Weights of a small transformer language model: 562M tokens.
MLP neurons of a small language model. Each row is named by its layer, matrix (gate and up: input weights) and neuron, and shows model dimensions 144-207. Each number is 200 + 30 x the weight over its row's rms, rounded and kept within 0 to 999. A neuron's up and down rows have the sign that makes its largest values positive.
Before each neuron's rows, "fires on" lists the tokens most often at its 100 highest values on Wikipedia text that the model never trained on.

fires on: "re", " week"
L4.gate569,228,216,178,265,158,265,232,188,190,207,215,223,164,178,216,212,212,239,219,174,228,189,197,170,226,186,199,204,191,174,172,203,177,254,169,229,152,163,195,199,181,196,218,145,203,185,201,184,139,216,232,229,189,161,168,169,134,191,219,207,180,211,184,244
L4.up569,164,212,193,208,121,181,165,182,220,191,180,233,175,240,209,222,167,183,167,189,188,219,159,201,171,253,202,272,213,219,208,272,231,190,211,170,208,230,235,170,225,171,200,239,164,178,217,203,168,201,228,176,152,189,222,181,184,152,184,218,201,238,256,190

fires on: "\"", "um", "”"
L3.gate2,188,205,186,192,202,178,240,208,229,252,242,258,176,156,226,171,192,186,180,188,188,199,212,215,173,242,259,250,223,161,178,223,184,231,226,190,192,173,198,243,242,252,171,217,258,255,202,220,217,261,229,186,274,210,176,188,172,152,148,282,198,200,215,222
L3.up2,192,184,182,174,172,189,232,208,241,234,180,265,209,211,170,228,206,167,160,222,179,219,173,200,251,239,201,223,256,199,193,214,247,222,162,210,158,157,192,218,206,209,250,250,258,234,195,206,198,239,161,183,201,244,229,202,190,196,197,203,227,217,196,176

fires on: "e", "h", "i", "s", "il", "z"
L2.gate555,201,211,203,184,194,217,227,229,173,183,204,183,186,188,241,207,187,169,198,223,237,214,214,175,214,161,205,213,217,176,181,214,179,140,128,208,179,202,212,205,202,207,217,169,214,184,134,249,194,187,256,206,201,175,281,225,174,201,218,171,243,231,224,212
L2.up555,178,178,226,228,228,236,218,193,199,229,195,209,158,184,228,213,255,228,211,166,195,248,199,175,240,205,171,137,204,200,206,197,240,176,235,154,193,239,187,210,219,254,196,163,190,200,205,221,220,156,169,190,207,178,163,139,161,157,193,203,194,209,196,191

fires on: " South", "er", "ver", "f", "ce"
L3.gate297,219,193,214,233,211,202,221,216,121,220,193,267,175,199,129,180,232,176,205,204,188,180,221,240,233,223,212,272,218,200,190,195,148,218,250,232,188,189,270,166,215,202,210,174,186,261,166,210,203,204,197,224,238,197,158,233,176,204,237,231,232,266,245,203
L3.up297,253,172,226,206,176,167,220,220,224,249,174,189,133,198,170,177,175,203,195,180,240,231,183,209,165,240,155,228,215,200,167,188,216,182,197,227,206,177,253,155,216,208,252,183,236,227,151,213,160,196,170,217,240,205,171,200,193,187,188,238,219,232,178,238

fires on: " Pla", " co", " dis", " inter", "ation", " cl"
L3.gate191,184,233,217,215,202,202,168,220,250,174,187,195,170,188,187,191,195,185,180,210,194,224,220,238,206,244,188,201,230,162,226,178,231,224,228,209,253,248,184,237,212,176,141,202,192,238,243,169,178,221,185,217,203,195,165,242,201,215,205,205,234,148,177,160
L3.up191,228,226,166,144,179,227,199,204,188,219,238,124,187,166,268,205,197,177,227,292,217,208,137,211,148,173,208,216,139,192,178,157,189,189,216,179,178,136,114,252,209,161,276,230,232,226,203,184,202,201,207,230,231,158,190,231,188,162,199,262,188,220,165,198

fires on: "ct", "k", "g", "nd", "w", "ward"
L3.gate586,234,216,195,231,175,183,204,157,206,263,259,218,156,190,245,199,213,146,162,174,189,203,203,159,200,255,220,194,117,233,184,194,210,143,197,216,228,116,172,199,227,167,163,221,190,165,235,206,212,211,223,167,216,228,242,179,148,198,217,217,231,222,180,167
L3.up586,207,174,178,202,243,271,237,206,204,246,161,233,165,223,219,151,175,220,149,185,178,193,210,191,214,182,217,211,142,217,223,172,203,185,192,164,238,189,174,224,204,177,184,233,234,151,189,222,223,194,182,226,178,183,189,242,229,171,202,203,228,183,210,183

fires on: " end", "t", "\"", " G", " Pe", " Year"
L3.gate256,164,173,207,229,218,189,169,213,210,253,245,199,206,201,191,229,201,221,194,228,229,159,171,195,214,179,176,145,226,148,181,188,167,212,190,231,226,187,241,175,196,213,185,177,198,220,218,219,218,156,208,232,178,194,157,199,199,200,191,247,165,154,211,234
L3.up256,202,242,211,236,174,199,211,226,195,132,187,186,237,172,245,213,207,195,186,199,240,225,138,198,218,183,185,238,198,241,235,195,226,208,191,254,211,207,188,200,165,203,222,206,212,205,185,202,170,194,189,226,181,213,216,220,211,179,196,243,208,170,199,177

fires on: "le", "us", "}", "de", "re", "ine"
L4.gate618,231,176,232,191,194,229,237,225,176,242,217,241,214,243,183,213,200,130,193,205,182,243,156,199,194,213,216,239,182,151,267,176,208,233,165,204,173,235,170,158,205,200,196,176,162,216,242,225,192,210,209,176,201,144,274,181,159,225,216,236,237,224,207,208
L4.up618,195,215,196,239,257,249,269,178,221,250,201,195,202,186,199,139,173,170,188,235,205,204,201,260,218,167,162,207,172,146,222,154,239,237,175,190,193,244,180,203,182,223,187,213,162,189,206,260,194,183,263,182,152,204,232,196,234,190,206,241,158,163,205,215

fires on: "g", "l", "b", "bor", " h", "ship"
L2.gate681,225,203,169,188,224,209,238,208,161,208,177,153,157,209,237,228,212,212,167,182,204,241,199,202,223,219,253,228,232,184,173,214,222,180,190,194,231,235,216,216,194,172,176,235,231,168,168,213,199,190,174,193,259,158,185,213,152,196,206,231,174,180,214,210
L2.up681,198,233,227,174,186,186,222,198,254,257,196,188,191,252,227,156,148,167,167,193,205,164,203,163,194,138,194,262,193,183,209,159,226,201,150,181,217,188,201,221,183,177,242,179,232,225,212,193,200,225,195,210,196,190,176,238,176,234,213,216,214,185,234,252

fires on: " ", "re", "st", "d", "us"
L4.gate649,208,213,219,197,190,221,229,180,218,194,178,221,228,205,211,139,184,198,266,160,195,192,253,181,288,244,245,236,224,166,206,207,211,242,206,216,219,189,184,183,173,178,143,160,202,239,220,212,202,186,210,207,174,197,200,202,227,243,215,238,184,234,228,205
L4.up649,186,226,223,187,207,184,229,158,216,193,186,210,206,240,236,198,217,181,197,183,135,222,184,227,195,223,186,194,182,206,199,206,205,211,217,155,188,228,227,146,201,197,180,198,200,225,198,213,216,187,187,145,162,190,224,229,155,195,175,212,181,236,205,216

fires on: "z", " Scott", "r", " German", "an"
L2.gate634,158,157,232,174,185,247,192,186,221,210,189,185,205,200,198,185,218,217,170,257,249,184,212,145,159,180,232,183,210,217,146,168,199,205,193,208,184,203,256,194,223,123,231,219,209,170,164,239,123,208,192,175,206,199,269,194,204,239,210,212,258,162,228,230
L2.up634,223,151,204,203,230,232,209,200,206,168,165,199,175,251,179,179,188,184,180,231,239,172,115,202,241,229,223,201,203,242,165,187,166,211,235,177,232,197,233,260,197,192,210,238,201,224,179,188,176,148,202,228,195,209,226,205,200,190,193,182,184,224,239,190

fires on: "s", "l", "ra", "t", "p", "po"
L3.gate643,253,173,253,217,228,156,180,216,228,177,137,177,235,228,153,170,227,239,192,198,225,199,191,198,228,210,137,159,176,200,215,206,184,258,188,201,168,143,171,157,206,201,193,194,183,217,223,175,200,223,153,183,231,221,211,210,171,219,242,268,199,255,175,210
L3.up643,188,192,208,173,220,196,236,194,197,190,230,196,219,212,177,171,252,245,236,185,201,200,204,207,192,202,229,208,187,198,173,215,261,185,214,217,237,178,220,219,212,210,172,169,127,262,208,207,130,204,212,189,121,192,175,144,183,167,207,215,171,179,221,198

fires on: "ine", "ation", "le", "d", "ence", "th"
L4.gate232,174,291,236,157,267,294,270,199,216,194,216,209,195,158,211,137,222,234,193,192,220,193,193,181,165,169,240,195,169,172,210,237,214,261,211,195,200,207,158,184,185,171,169,193,185,189,209,229,205,135,192,187,207,263,195,159,192,168,180,227,212,186,181,220
L4.up232,203,186,227,205,266,183,194,177,222,174,228,197,184,180,122,157,214,182,176,180,184,198,195,204,186,182,159,219,160,193,183,211,233,187,211,316,168,193,256,149,214,223,185,171,178,188,188,219,177,177,233,211,255,210,246,123,214,175,163,240,177,210,223,218

fires on: "age", "it", "ine", "v", "go", "ide"
L4.gate54,250,176,227,200,211,199,208,189,188,219,161,222,180,193,134,195,228,132,207,203,175,188,223,210,178,199,251,217,256,210,207,211,174,126,122,154,193,226,224,208,164,238,253,174,190,225,194,179,225,184,165,241,223,171,192,199,203,226,241,209,242,220,190,182
L4.up54,172,197,173,189,217,177,227,226,218,218,220,166,190,204,219,208,218,191,276,213,248,211,170,139,213,162,203,205,196,202,261,176,201,130,188,182,200,216,194,217,215,183,219,144,175,146,226,250,190,243,195,259,205,187,212,220,171,170,201,255,222,216,198,197

fires on: " car", "en", " ca", " win", " Val", "i"
L4.gate344,223,177,145,161,206,210,221,263,196,197,217,204,166,174,145,150,200,217,190,187,147,217,224,203,203,203,240,247,194,209,234,176,177,212,178,248,219,136,228,212,175,188,203,232,217,186,179,192,192,270,175,222,181,203,155,214,143,202,272,225,227,201,214,214
L4.up344,211,183,156,303,186,207,186,227,169,180,201,217,190,193,238,224,188,194,176,233,191,190,213,211,250,242,206,212,162,211,250,187,199,204,200,262,233,230,194,201,191,226,169,192,218,208,182,216,210,142,202,174,214,223,223,201,205,218,195,213,150,181,191,174

fires on: "y", "re", "ci", "i", " some", "о"
L4.gate479,206,179,176,241,236,202,177,161,164,195,183,213,174,232,189,141,220,175,211,202,184,221,223,204,195,190,224,178,229,137,230,179,174,188,218,200,165,166,176,184,202,204,172,178,160,230,190,167,200,227,211,218,189,195,155,224,210,232,225,214,207,189,185,219
L4.up479,207,158,180,264,203,224,186,191,151,179,164,236,188,248,180,174,236,187,198,231,256,224,257,273,197,163,185,254,256,196,180,226,169,244,215,220,171,217,202,185,202,198,197,219,212,175,148,184,214,220,194,217,170,208,176,201,229,197,162,167,214,213,210,196

fires on: "\"", "Release"
L2.gate188,148,214,262,202,212,211,208,235,219,226,189,247,193,172,183,224,161,178,173,200,152,221,197,223,201,197,201,151,234,206,195,232,211,218,162,197,193,146,209,244,163,198,149,206,222,232,194,185,216,228,181,203,239,157,202,215,156,202,161,239,197,183,207,232
L2.up188,177,158,209,251,208,230,173,235,213,124,199,203,221,202,244,199,195,251,230,184,189,257,150,144,255,228,210,230,231,177,219,249,177,224,181,185,223,156,180,242,190,225,203,217,229,230,207,199,128,244,196,148,165,219,140,237,187,100,196,239,151,177,239,233

fires on: "n", "e", "ley", "d", "i", "ville"
L3.gate416,201,251,197,146,229,200,219,188,185,208,186,194,188,200,238,137,160,157,174,216,184,185,204,233,240,229,181,175,187,141,162,190,192,129,187,259,239,233,120,229,190,209,189,181,170,196,181,210,229,193,189,239,216,226,199,165,180,231,225,179,271,176,162,206
L3.up416,224,188,146,176,222,184,230,240,171,249,195,164,157,160,203,226,245,234,182,179,180,270,165,200,192,236,181,158,234,182,220,281,227,166,205,215,216,256,229,137,239,194,218,198,195,135,191,257,165,191,194,186,174,209,237,195,211,205,207,221,192,198,213,191

fires on: " football", "el", "g", "s", "ke"
L3.gate435,163,218,173,223,210,173,249,198,194,216,176,237,175,238,176,158,162,173,163,222,247,228,200,200,161,160,232,235,199,214,193,223,155,222,181,195,181,185,171,195,222,215,216,158,227,173,143,180,150,202,185,183,196,170,224,211,115,216,238,199,237,183,251,237
L3.up435,152,186,172,196,206,204,195,231,142,166,180,217,224,188,221,204,252,238,125,210,252,232,164,221,229,171,228,194,206,199,250,184,140,217,208,239,212,228,250,154,199,217,211,153,206,204,258,218,192,166,172,229,166,216,203,190,244,217,175,212,192,222,220,220

fires on: "on", "per", "our", "ite", "ie"
L4.gate335,197,184,181,194,236,201,193,226,213,246,187,177,236,224,167,182,191,147,154,180,184,147,271,215,167,158,177,228,226,182,175,185,184,198,192,183,162,190,214,222,225,247,273,167,182,219,210,173,239,223,217,117,253,164,174,213,205,240,198,196,217,215,182,183
L4.up335,221,163,216,165,212,214,218,212,151,238,206,181,131,220,168,164,175,210,179,190,229,173,218,200,191,163,156,199,178,103,152,166,154,234,183,189,188,219,229,192,243,198,230,205,198,185,191,178,172,215,190,147,230,153,202,121,158,212,176,237,163,255,211,195

fires on: "per", "ter", "ation", "hy", "fe", "tten"
L3.gate589,259,204,198,254,138,257,212,195,212,186,175,219,231,240,167,137,206,216,165,196,167,220,185,171,189,170,208,271,217,187,201,278,199,202,191,184,196,189,209,241,214,234,196,226,190,206,206,212,209,210,195,169,171,210,205,217,202,193,208,222,220,207,222,178
L3.up589,133,217,201,232,214,181,222,197,215,208,207,163,158,134,189,166,186,222,148,186,212,210,255,190,149,151,199,176,197,216,173,200,168,165,172,176,197,160,197,182,185,219,195,233,224,198,152,234,209,184,225,242,154,146,212,201,216,192,212,191,175,160,211,145

fires on: "D", "re", "ent", "f", "V"
L4.gate546,165,194,258,211,236,169,221,203,219,208,220,229,189,205,191,184,178,195,209,216,164,177,193,242,255,212,228,177,187,152,224,206,206,189,148,146,200,190,236,174,153,244,203,232,209,243,244,216,227,182,210,206,184,179,176,208,225,192,142,182,219,196,164,197
L4.up546,176,257,215,152,197,220,243,205,118,191,222,198,193,171,214,168,230,221,196,198,223,155,192,201,227,225,162,182,207,219,259,212,175,190,143,204,256,235,195,250,247,197,189,208,210,222,206,240,223,162,173,215,223,201,204,217,174,257,204,190,183,213,199,207

fires on: " ", "re", "y", "ent", "ar", "round"
L3.gate409,225,171,204,177,215,189,236,220,171,230,181,235,222,188,184,126,182,182,202,285,205,277,193,173,246,247,192,170,199,187,246,168,261,199,189,184,204,206,257,161,162,192,194,243,215,190,225,193,192,194,177,220,178,189,220,201,202,216,175,186,253,226,230,197
L3.up409,156,206,241,170,144,234,205,185,127,187,222,214,230,168,231,203,219,229,229,238,245,191,151,216,193,219,155,176,252,206,160,234,202,157,228,204,214,178,234,199,236,154,179,201,169,193,233,189,189,213,241,201,211,233,191,154,200,200,232,144,155,180,187,200

fires on: "s", "ha", "r"
L2.gate472,201,181,231,239,207,196,283,167,177,193,252,212,142,223,205,194,212,204,151,205,233,215,198,112,200,201,163,176,187,188,168,206,190,232,194,136,215,186,181,179,224,191,184,199,220,185,177,231,163,193,153,157,164,132,219,226,173,145,159,216,264,155,216,221
L2.up472,213,190,158,224,222,171,162,216,239,193,191,195,152,185,171,204,173,178,164,213,166,165,198,162,219,201,161,227,147,207,211,245,229,197,251,169,240,216,226,211,187,154,214,167,178,249,170,193,241,225,250,276,183,181,231,182,227,200,161,199,184,192,136,210

fires on: "la", "on", "per"
L3.gate186,154,189,185,150,215,221,242,197,214,175,105,233,210,219,173,207,196,180,190,200,219,215,197,231,181,206,197,202,208,193,184,164,227,205,173,212,169,199,223,214,201,218,212,194,173,204,214,205,210,194,239,153,224,203,169,199,189,201,252,248,166,219,186,266
L3.up186,228,160,264,166,227,215,224,271,193,249,183,223,204,146,189,211,219,208,210,220,262,194,149,180,213,153,121,165,202,137,197,246,182,188,208,244,224,195,209,158,193,206,194,190,235,157,174,180,161,149,212,233,219,229,189,160,176,211,164,146,171,222,164,227

fires on: "ra", "al", "ic", "tor", "rate", "em"
L4.gate162,233,178,241,202,241,210,188,221,237,218,171,213,195,175,136,186,143,155,163,193,223,147,232,162,166,203,163,224,165,194,217,155,194,240,214,206,122,231,220,230,205,200,184,200,147,268,169,163,173,243,202,233,217,219,172,211,251,222,205,223,248,260,136,168
L4.up162,190,178,214,199,147,198,190,240,159,219,136,208,180,138,236,214,174,171,177,243,230,185,230,217,185,188,203,198,186,179,191,180,200,180,213,197,215,239,157,256,134,145,145,235,233,229,143,217,249,202,205,183,182,217,181,205,194,250,229,200,211,200,183,199

fires on: "al", "ance", " to", "or"
L4.gate652,243,197,208,154,214,231,235,214,175,215,206,186,180,148,232,215,225,195,209,190,223,246,226,168,158,168,192,180,220,213,200,136,240,219,189,235,168,198,195,204,198,217,192,179,222,143,192,220,205,223,212,182,186,257,201,178,217,193,225,193,185,209,194,209
L4.up652,177,196,173,180,186,124,207,202,215,176,196,217,251,189,139,213,208,231,232,138,181,188,222,213,166,188,193,102,215,256,191,180,193,188,223,154,163,245,221,203,249,223,180,197,144,225,207,201,215,197,175,192,215,195,167,230,129,210,173,233,217,202,206,222

fires on: "w", " |", "lo", "ce", " ", "b"
L2.gate605,190,230,168,241,199,189,181,189,172,224,199,286,170,287,239,183,201,207,189,211,159,224,225,205,199,227,221,141,211,186,181,218,230,161,207,180,162,207,247,200,208,201,213,201,203,171,188,188,168,233,176,176,245,172,253,195,148,220,173,148,180,208,219,200
L2.up605,216,192,264,211,202,198,191,201,232,258,218,211,207,135,211,222,283,220,161,174,201,236,140,282,200,221,243,125,235,192,215,255,202,200,233,174,184,215,225,200,226,190,257,182,182,131,177,204,178,155,196,209,232,202,159,195,189,255,216,154,196,217,216,152

fires on: "an", "os"
L3.gate426,220,186,201,194,191,192,227,220,213,188,159,212,266,180,175,176,231,188,243,237,245,230,171,238,236,207,193,207,220,211,169,225,238,186,205,225,202,218,246,201,231,249,214,232,200,189,209,213,183,190,200,161,219,263,285,233,210,176,222,211,213,199,188,194
L3.up426,229,189,169,175,243,154,219,104,162,187,174,184,197,219,161,161,202,193,218,236,198,226,180,117,238,139,206,206,175,216,118,181,198,203,201,173,143,209,188,236,202,188,215,148,170,222,237,196,199,185,153,217,163,193,173,147,217,191,223,235,209,194,200,192

fires on: "an", "re", "ite", "ate", "in", "ated"
L3.gate299,194,212,203,185,233,161,187,179,263,233,167,181,194,186,207,195,188,192,218,206,239,139,213,134,246,149,254,178,157,230,187,168,171,168,181,167,181,212,212,255,232,218,187,212,157,196,223,215,214,231,180,196,263,227,185,192,206,154,200,235,241,270,241,174
L3.up299,219,196,235,251,236,192,195,192,174,238,188,153,172,233,191,219,174,245,209,213,179,142,178,119,233,207,220,218,238,181,174,222,184,180,210,162,165,188,198,198,219,193,234,173,146,155,237,265,163,248,192,205,181,191,147,131,222,216,196,165,200,208,152,210

fires on: "==", "ization", " ==", ".", "ct", "==="
L2.gate412,225,176,225,248,246,178,212,206,235,208,201,197,194,203,217,142,141,193,216,189,191,171,188,223,136,168,189,170,169,172,179,185,124,203,205,157,206,177,206,183,206,206,156,198,168,189,170,231,141,216,188,205,213,206,179,163,179,188,186,191,208,232,143,127
L2.up412,223,244,257,192,197,227,199,138,169,204,192,255,145,208,201,168,188,156,223,253,236,218,161,207,175,227,215,235,171,235,163,194,161,203,235,179,201,219,183,162,194,206,131,191,203,209,178,219,206,172,233,222,225,141,215,213,214,176,168,267,208,218,196,204

fires on: "in", "ra", "p", "la", "ut"
L3.gate334,217,169,228,204,186,205,173,215,265,169,177,174,220,208,162,202,210,177,197,185,165,161,226,211,221,176,187,152,169,188,158,222,203,183,218,234,165,187,180,187,186,219,166,179,177,239,230,211,167,241,156,169,167,197,197,129,204,187,187,219,186,176,105,194
L3.up334,185,185,194,233,198,205,209,192,191,204,191,241,142,161,205,168,252,224,224,213,264,189,167,228,221,193,253,208,207,172,173,193,205,211,223,161,201,159,213,201,186,195,196,210,215,230,178,261,170,254,182,238,200,176,203,218,212,187,178,216,166,209,180,274

fires on: "ment", "mp", "ig", "ness"
L3.gate430,178,215,198,217,210,210,174,195,180,146,207,203,191,168,172,163,163,213,182,215,191,117,215,190,211,212,171,306,175,182,196,235,191,236,188,194,193,170,240,193,187,159,191,275,190,204,142,234,201,154,165,208,197,197,213,243,233,145,198,261,205,220,231,172
L3.up430,227,180,142,194,228,189,142,209,239,244,186,171,196,223,175,191,208,190,182,177,158,212,201,260,180,204,237,182,204,215,180,169,214,176,182,182,192,228,172,174,216,209,264,203,225,178,213,206,202,159,215,178,224,167,187,228,160,218,219,184,179,203,222,201

fires on: "st", "tin", "re", "or", "de", "on"
L4.gate296,209,190,216,158,175,164,237,176,204,190,222,206,176,190,200,211,213,196,263,169,187,167,185,164,219,217,243,171,234,182,130,208,155,197,173,159,179,212,245,224,240,203,188,199,148,185,241,169,212,211,194,182,189,225,192,196,200,226,234,216,167,205,206,224
L4.up296,180,162,186,196,176,160,267,228,202,169,185,209,180,147,213,178,216,192,207,203,248,233,200,198,216,158,166,187,178,128,210,196,215,187,207,225,192,179,252,194,218,201,230,172,212,191,253,211,175,198,216,182,163,180,221,153,119,172,189,219,184,216,184,197

fires on: "ne", "ard", "le", "in", "se", "ine"
L3.gate660,221,194,246,199,225,213,229,238,228,200,165,188,194,198,207,154,225,195,209,201,219,236,182,205,248,235,205,204,253,174,150,186,184,198,170,198,117,176,123,153,204,197,204,229,167,256,184,233,200,217,210,214,203,178,218,209,122,217,252,208,231,239,174,206
L3.up660,201,210,222,208,227,211,167,157,191,233,151,184,222,244,202,236,193,185,147,194,196,203,227,201,211,246,185,177,163,224,185,152,212,246,169,200,159,199,142,231,181,137,156,225,238,215,205,234,167,198,247,219,197,162,210,145,165,210,260,195,198,199,189,204

fires on: "er", "al", "ci", "or", "ation"
L2.gate351,157,179,218,240,154,212,205,168,157,154,182,242,183,207,167,169,199,203,199,195,189,179,193,168,128,169,218,221,230,144,187,271,220,201,247,265,178,227,212,195,250,266,204,201,195,252,168,163,256,220,219,186,238,197,211,136,182,199,159,176,229,216,175,177
L2.up351,179,198,275,202,198,211,187,169,197,210,208,210,167,208,244,252,210,154,249,224,204,182,180,261,199,268,208,227,147,229,207,196,161,233,166,206,179,142,160,186,159,125,205,224,229,207,182,201,241,206,206,201,180,252,143,201,203,242,177,214,182,181,243,199

fires on: "al", "′", "ist", "id", "em", "ight"
L4.gate578,190,209,256,204,199,234,208,188,188,199,217,185,195,153,170,171,133,150,181,205,160,172,245,233,216,187,213,158,194,232,192,174,219,206,206,192,148,190,191,220,192,213,189,229,214,242,187,192,209,247,227,206,208,183,201,180,181,144,190,230,257,195,222,160
L4.up578,234,241,240,181,235,148,182,248,184,175,187,135,175,191,119,206,197,151,208,176,197,159,216,246,173,199,153,228,167,215,134,198,196,238,212,235,213,207,186,233,191,174,193,177,195,257,157,159,247,217,225,192,253,234,252,159,216,219,168,234,259,170,152,161

fires on: "w", "fe"
L2.gate85,201,257,176,224,246,191,239,169,202,166,243,176,208,292,210,202,235,213,249,215,190,233,185,182,225,183,218,250,141,239,216,280,161,200,178,218,216,146,193,200,184,234,190,187,205,153,179,253,196,180,212,183,182,185,218,169,209,103,150,171,245,197,246,206
L2.up85,205,246,193,229,128,210,201,167,186,225,213,161,204,205,173,236,241,230,172,193,169,235,170,230,202,246,247,239,165,233,197,246,210,249,214,156,219,258,233,187,159,198,200,166,236,149,214,207,228,188,172,186,224,202,210,211,241,195,181,136,175,232,250,196

fires on: "ed", "ment", "ary", "ition", "ve"
L2.gate395,221,193,149,138,145,243,191,226,187,195,195,194,202,215,212,218,202,187,181,204,167,212,140,233,152,156,204,262,243,193,233,210,199,161,202,174,214,202,215,196,253,206,201,249,190,183,237,245,181,229,164,198,269,208,223,193,199,194,184,193,204,172,164,197
L2.up395,187,174,201,186,276,186,199,220,194,182,182,237,223,144,159,217,182,208,228,182,243,186,207,205,172,217,193,160,186,247,263,192,272,239,184,209,254,265,220,200,210,158,206,195,125,206,192,162,169,258,221,176,181,211,240,210,228,215,211,189,229,168,229,215

fires on: "ur", "s"
L2.gate63,204,147,182,212,160,196,222,230,215,228,238,161,197,167,187,191,202,201,147,203,210,219,226,214,225,215,172,227,238,241,184,178,181,159,126,183,211,178,224,175,171,208,240,226,238,230,135,207,185,228,181,162,196,188,224,237,139,211,197,185,280,192,167,229
L2.up63,186,201,209,261,197,203,184,186,212,204,266,199,171,201,212,177,229,185,258,199,204,167,194,206,166,227,241,214,173,182,219,205,235,197,222,172,202,210,277,140,225,195,189,179,180,232,176,146,203,201,241,183,220,217,215,187,217,221,185,178,192,163,165,187

fires on: "al", "or", "gre", "er", "row", "om"
L4.gate135,124,191,233,227,211,180,218,213,219,224,170,197,158,151,248,229,190,219,208,160,161,202,249,165,168,218,236,206,169,202,206,176,230,197,215,218,194,185,209,199,186,141,194,193,195,167,211,168,238,245,204,166,256,216,180,175,214,212,216,149,209,230,207,239
L4.up135,172,226,129,227,196,179,233,171,234,221,255,189,211,195,233,210,197,214,190,163,168,229,233,214,210,146,216,200,173,236,145,216,186,256,250,124,119,200,255,212,163,165,240,192,167,197,203,222,185,172,214,189,204,223,252,151,187,173,162,251,273,196,177,167

fires on: "ci", "com", "c", "tri", "tra", "par"
L3.gate260,268,196,219,154,200,164,225,193,153,257,215,182,155,239,230,171,169,175,228,152,174,165,227,234,228,222,196,183,227,225,174,195,165,186,232,205,135,210,163,198,231,223,224,185,143,204,242,200,193,203,154,214,247,203,196,190,225,201,169,219,229,244,204,227
L3.up260,217,253,200,238,178,191,170,165,234,200,211,205,233,190,164,200,214,116,223,147,109,228,152,206,255,225,197,223,223,230,234,179,215,167,252,193,203,250,240,202,199,191,198,139,189,249,210,214,231,158,218,178,234,222,194,227,208,173,207,188,213,235,186,185

fires on: ".", "ct"
L2.gate133,206,254,211,284,185,211,239,223,193,172,194,264,153,258,208,149,174,233,211,219,219,203,208,181,231,201,165,206,191,167,203,191,181,218,198,127,166,159,204,153,241,199,190,227,171,230,219,224,204,262,204,210,231,188,155,215,200,212,166,163,188,155,137,174
L2.up133,177,236,201,202,221,250,165,185,162,160,212,207,212,230,225,217,185,175,237,205,248,131,200,237,176,178,188,248,197,172,149,247,168,214,163,142,158,197,173,213,237,147,191,226,173,224,179,189,257,204,210,199,156,203,224,224,207,176,174,220,230,204,159,221

fires on: "g", "m", "c"
L4.gate188,200,232,222,225,223,172,223,168,207,235,187,194,169,225,177,187,177,214,174,211,183,208,203,149,206,197,236,205,203,207,177,213,172,202,206,225,185,135,208,211,205,206,213,211,257,188,203,221,128,205,189,153,217,169,203,257,93,240,168,258,201,175,203,219
L4.up188,168,216,199,204,236,194,233,207,221,266,224,173,179,224,216,157,176,172,129,220,215,231,196,207,177,165,150,228,232,237,219,167,183,183,182,192,152,233,175,174,203,191,208,208,211,184,180,215,196,220,174,202,196,130,204,245,220,222,172,222,204,171,249,189

fires on: "ff", "per", "er", "ci", "op"
L4.gate700,172,189,208,176,159,215,182,170,198,219,220,217,206,185,154,207,196,200,197,179,189,219,231,170,215,146,151,148,248,178,185,197,203,187,189,239,180,183,227,190,174,266,194,203,227,202,200,203,250,203,219,203,129,157,236,156,123,239,233,198,224,212,129,223
L4.up700,161,143,236,216,237,200,184,182,285,223,160,207,179,147,160,174,206,199,228,155,135,214,207,183,216,204,164,245,242,193,219,192,181,162,195,264,198,147,236,279,164,167,167,215,219,179,202,206,198,229,190,169,179,211,151,254,207,219,187,175,166,173,241,188